Part of a small language model's weights: learned positions, a variant of Muon for these matrices.
MLP neurons of a small language model. Each row is named by its layer, matrix (down: output weights) and neuron, and shows model dimensions 48-303. Each number is 500 + 25 x the weight over its row's rms, rounded and kept within 0 to 999. Numbers have three digits each. A neuron's up and down rows have the sign that makes its largest values positive.
After each neuron's rows, "raises" lists the tokens whose logits its output raises most directly, leaving later layers aside.

L9.down947:485486527479536538469522507541539496465508473486534501564526503495498506512546468493497525537490520486494480524506503506470492494507507531493497499474519516526513529485559507513505536482500472566487495503495495458463502502485495457488475505509493514513493544475473495534505529471511499524498487517468475533506540475532461489510487508510495484494564500518474481543471498548504429548528485550483507508504496496497523495509509511522532499516515509475499474499502546495531537487497508519476479471530499513471512511469494509523521513511514486460507514493469535511461463494490526517493489486557481506463495519528514440456514489505455500522540481469503498460468491506482459486484490495490495507532493527520514537549491484503460505514500520512525456509469470517493492447488513
raises: "ed", "ing", "al", "y", "ath"

L12.down366:501519492507486485461527453489456499514542494505495498492499503533520530496501491519498471507492505467458546482465510462482538514488512480512514519451533449532499511496492480544486482504505503525467470468507445505480523495487482507485478503532495475537453484509465512539499498499502481504520488518495498484483512509481546525499524539521504514519516526534486506527515518495504492501509481493467518503507485469508531482467488539433535486511512501469511498511467510477512514522513523534550503511437447483495554482458478520484477467499478472455457495520516512506485530495507491504502535521457507445511543492484493473536492568509476496572517511530492534492509535486504518410481496524493473454497538496468489535515491540504507480487520545498496514524511434464553506522498517
raises: "ce", " beh", "ond", " Sund", "ly"

L13.down946:539489499510539461486517508497526491500530515503486479467482473531503504488511509498525457538472493446486467496462492475567525556482474476494463522488481473464478516505505495496527501513491487457510451524457553500453514529505499467541452463487527504508499492547455510493516496511475524525507451509506474487525492508524504499515519547466509505473492490532459487473470491498480515496508460516496506514492475501462490487472507484504467480530471532517531523512530558513472550465516519507481474511512497548538493519510514503492467480509488474535526503498516493479504517477474535487527493529466465538501475543479531491565506490468491470486454499501474474527524506475502471516470502508492535553477552512517463523483519470510516516496477485534478484499476497444485484493488492
raises: " was", " is", " has", ",", " would"

L10.down487:488511502527522485484527531514528504504470525504481525510520519473503471489506473532501425466468532478504524487518507497458528506510456482536454549539507478485508463494478474476521482503516507456520516483499500474583489523541533462513504478489478507491509526504518535498491519532510511512484531501495536468491532507534468486477496543497477508515513480521519529561533499478507493521542498537468480514513522504532488472500515468482511533528520473520489482502450521490500487481497497556506476500490508509514501525481522512516472481476554462495471448503498470502510557478500475448513482523533462463511491527497513519503464467506514467477552523474501511490467488481483534520518497524505499511478498489487470458514508494487495459501481508477503505462460518487516502541497499
raises: "ows", "ks", "ays", "ares", "ends"

L12.down894:485479451507533457505514537483498493436501546440489500494475434488583495533503494477467471486513494475483510526477512488512520522476503507475512516511506484501494496462547553532501499490507485497485501501482496479475498491500519518529502500517477496541455516497510544505494518503523461498509477525455484514493487508454487470500480473483497505518534494517481506501487511452484492487516520485534530521523481501507515495490510532449462483530468470479508458523470533478516490521510499554479450487523535510486503459483509513528509468490544468488505522481507479532513534526510515480459503528485471483481453545543526452508519505506507473509508515506512492502494530455504498514432499508505488463464495494541478474495491499493523547499503518516472472506513528525462500540462486
raises: "',", "'", " were", "’", " was"

L13.down21:508479465450515517491470477461509485501467481510522537488566502495469525535501544460477497541483505468442492507499570492490515531492564472512476492513543514517452533506466485525479518529466474493521480469482445537494462484498512480510519521492565518492524510493543497459472510483555490509498509525484493513463502512516504486515441416489530521536485497516450491503503489519519493514493531502515515520524492547537522502456523508523473546468513476478488481510475551495468532485524505492547496501514498514507488470483467514470489483477485491498493518517483495533489526461544464521506492539497496463495483549483519487510532479491513543517494521488508478475469486516504477531517526484480515481497500508489529519493491484505486505513506500501504512522521513494487515514524509
raises: "ore", "nam", "ions", "ory", "back"

L13.down37:497525491548509514448483493459481494505520489480521491490497576502471486506500475477506543487497518489474510481507517481521510435489502517488515492460511485505481504532507514522464504531484502468512486528486499494489494546480501495490519455464511548527450487526475538506485536482485506529502522450514501518531499513468530516502469487478495528456508488536541538502481492507518460480494508466510514511490476536528530506531455483527461501492505479500516502489511491463521512482513503501528471487501534523509495507466517541546456489510464435498513526509499530457494490486482516481468524456418525534455507511478515515501519484576512549502533484496501493470500503501487507510536481528492497455479490470507513459486480521500515470517498537473522507523515506516508510506484499
raises: "ight", "ic", "ened", "eline", "ec"

L10.down412:528493484505506507512484505517504522517452543504464497483497526486496494484522465464476464495446458500499546448489504525500478531493454508469498492513495495510478518475507516541498478476521500498476479503547492504491509518527492539519530515491548472463548495465455475529505524511489501510513443502528528493491455524486479538463462516511490534471529508508476482545524501516551491492488518497470519507509438455509499556479493493525471526497479453517520473533484517511456446530540498499505526538521504475538468460478468452474480518491489513474510496485532479550500516533485500500519506507508446448463541483522487529522516510524535541483461515502503517491497497486540522477506476497509543502479529519479470506529531525464516475490494474504456494517468453529496466462499464
raises: " this", " it", " there", " they", "ever"

L10.down705:521488493493489524460507488505488488517481509520499511462499532496525511489530443438527463472483460527516466473475498469488499531518490486516498479506492505510464544472491481495433504469459550515478501470569510515518462530522513532470504499486519476494483501469478506539499511532493496531510513473490474507517488481495510506529494565474463492508464516494452462489516544465530499522492458488496516526515495505528516552493490525524475491478516477454518495499502466449507494466479487537500497504535497492517492488479462498530510544465488519506515480478534480468534511526498523503522510510511499493463486502532474559492487500490515460492516540525513513479484485493487529504510490507516549482471522501539462474496472501516530498495517483477503507478497454537454506524541464
raises: " it", " they", " there", " he", " she"

L13.down293:482492502493505488534457481491500455508486466531524494529503517445501498499512500498482512525479486511494469515520490477479472538523483507536518492492491459490538510511525484519507542492505520423458511462481488484465528477505501508526476508528513494507498516492490527501476512492510501572519513485516483478464523471478484520465534487520481488528472519550512498531491490467471528466487483497527470532476448474501504483508464521475485506501493460515463513548509456522519496471484528495503482500515504530532504498480531538461522521496511483490486530540472462469482522520489536496522508519462540481520457520481511437523528463512475508505514475484473492487487479506503524474504461487513496502510533509525522511521524520571498537521491513513557503489480473488540494483513493
raises: "ing", "ually", "aking", "ed", "ading"

L12.down387:492517525523459525555484516482489457524513523511480484486560468471496513505515468513501543489495483506497512495473476478513500471504507464520529464480491498489460495501504457504458504512510513516498486480513483486458430469505535487509489540524489485526469506513483500504466492470531493489502489535492554540488450515518506496510533489465459506527504517464533500474549468519515482509464530473445472523500488513535501533489494525540535494472498510442485516509504507503531534518494496489536536549510516502497544514563483454519503511544469448513484506478474515500476522548476490488437472462485489469556503460493508558483495517503524508507496468514512471495550485491471512504502504526484461498496475511511491515504521530508535515537511527467467538501491521524533460502504508
raises: ".", " than", ".;", ".\"", " due"

L9.down759:504491487485495473476522526507482569468442491473433564505493485505480483548476494518505495507509524484549517516555489499500530538511473518530533509503482510511494473482479517492499514475496476483486515479493520529470540439444470467528498483526559504472505490479481515552530472445504504465509512501481507499500529484506501439528501512470490548489510473514511474488503505506510504525499529491501492586488507476479546505491498552501492499490494472497495517525470507515501497509545450530529494511503483477526506494491467507502556526488542485468518474534507521518446487504475548479523460504509478526465523519502516449449484490486479510517441485474530482507456536513498506496477523486490486485509501493493508515504513485508464493492524469511495497542491518504525512530506506
raises: " him", " his", "ify", " its", "'t"

L13.down586:494529484497496496510503481485461467477522515496527523516477491493514501529543456539510504517525540523452478551480483480525499503533521456511517491491532476452485510546526479453452500501532485492501452492485489488517526487444544544465515488505540493511475518523514480474508481496527530484543484498480550480473501492484509450538464488500509537532551519476488474513482485526549520511474479463508476493533514465512506468485472497530539552501485451481526463464494465530466504516570490467530461487522506529477478488515468495479487480561484509500470525501518505543532484519518489476489523493542475493530503505515521500491533485525512520507497514513509460469521451473486523544494475520512455500513515533507482495492510505490541500487510462497492503546525507532537477470462530
raises: ".", ".,", ".\"", ".)", ".;"

L13.down34:483475519492491520509506478513489470508514535462469517496496464491463513508489547498528461516485481480460508521454489494502503523515470537495483496514517509504491512473465484507491516515498478455469527499504491482517512495472519526541466547476452471511515494477553461476463524475541494489532507509493495522515480489503520520493509490480565537526522509554496503527492527522485493528465499528492478515525466481490530514538508514482488513509489494526483492540484486505503487472486537517544469501495496525508445505512509486485485499503477538485524493516514470542462497496461505533513501506523492523515516460475465522514545490504496516518509499463512514506499524510470503496498525504494533486496472502510480540524517500550488483541493537511522484542506500508456539486539500
raises: "w", "for", "e", "and", "wh"

L13.down258:467528525534547474511509453505506497493519502446525502509475521525447487470485533515504496551474501492517505507491508480542520501509490479450447534501510492540454516499495493516500503563486501509519476464508450492503503512495463533528486481478476480484489499471487500497517492527508487511476467515540532505521491465492479514512474492532491489508477518519467471508506503569462516491501473502541522533522469525480536550467488477429463498520509508545502528512470516471491473499521459512511487523469569530440523516501457487528461498527508475490496528502473491475502525520491502493515465519489527476548471457475523466518518494511491504489510502476487534496449479502504511536506498494556533468525502469520509504544494449480505495521458529491506519503495479472488484473506508
raises: "able", "ables", "airs", "av", "ep"

L8.down39:487446501509530497460510483488545429543440480500499508492486483521450478492529482545501522466486445517479493483552502499512555537507543509494513519474500511487540502466488500523484511482441522454528470494498458497478532476475528563505541484473458482489506468505497481501467529540524493486500488449524534525474471519475486497472517515522467493521525520503495491484484487504509460493467498457515476506533529525524506516548477491471524486495525505482550492516503489514524482529507446502509496476513488504540559582492495487509492527515468512485509511479517489476534521512502471554503494525490518493497514528468492539510475484515534514520479526554494453494524509497532462530523516551475492490516490525500517490512507500512516501524426488534526470527450490506484518512485438
raises: "its", "ockey", "omet", "ued", "ited"

L12.down542:453482524518462470489507480503537518480524493498558506485493575512483503501490481563507460492501497470477531535491482517496453553496519489490512482493551468497459522454457482526510528500519516494503505483498458520484511523532509511472501512481499505478464493473504515497499546526471499522501493493517487501531463475459487470458470481529473503469515518494505514511505517524490500499522506496478481510478506508475513516512449474504487499491523479475484508473469508511490525500483536476459523483508502477530526481492495477487479485507497500502493533522506489475531517509465463486546490557522518506475540547433549511563478492496502469477506531502483461514510508562524472494474484479485507473473451513472501527497519562489496502522472490470557439453483534530483482551500553
raises: "ories", "ory", "ob", "s", " way"

L8.down737:487492510506516467540527531477523495505500500494539541485493500498506467570525501484456517475552526520495515512464505469519477492533499480461461478477493481473515494445535502446483519441535498508493457472493518466500474534499502528473519513514516533530516528516480481520510533512494500531523478460463463490510465454484472527520518521544505456542464548495459498468516453487513526544496468515475493502491516497522515483511545517478446480457484461518489521503485509479511495468496481502509492531497500539518486510534470455520513522534494507513517506493470545471474470491546542526534500527484489489524559471438483533492539496466488467514503486476467498514477480514518541575520509458499490460490524481471499467491458502493493518507539479495518499495512518505479530525499509
raises: "ob", "ov", "ow", "it", "are"

L13.down418:510469584476499478453513510525455566459491553515503490530484475501468533489529543511492520508501515502501517494518510513445510542518487495548487506528502494502491463495532482493503505467518492552477461514484503483532474482495470496490479494451467540477531483456488510529512493473501519514515476477449513543498486460516490528495520491536513544491499507477546489521477528477517471499491529472519493487497504529519515509535502484505471490505493522530521494474461502493506493495520505453485507480531487482510470504497435494514516503472510519446516434507512502506517483530477571529482482482516504485471532502490500508528516500459494499469503471521487528521490478490512539519499516516499543488459500499480447528535511528475477458511505486522482511512504553501452531535530455
raises: "5", "4", "2", "6", "1"

L10.down132:517489464526463492515478496525469478504543519479505473497506488491540497499492526440507485471473486464489524501466442511522478495498545499479489558482521459557530521521513541491526478495497465500529472464535494491471498492487506523498511474537538527518520527514492532500498490482495486499519488490486459531501489499495501530489521480517525466556510444517480526519532503463510491515498480517521511484463532548497478503493485533512488512524472492494475511502497524516487549500549497493480479503501529484484436501447477531455553472497517482552535508513556488505529494495474495521508463483508462467475446553499532520546512561546505507463514482488483503501479489510505514473465493453509526471463491494512518520476479462483502460511457522490484503511501496481486506513503509
raises: ",", " was", " being", " is", " were"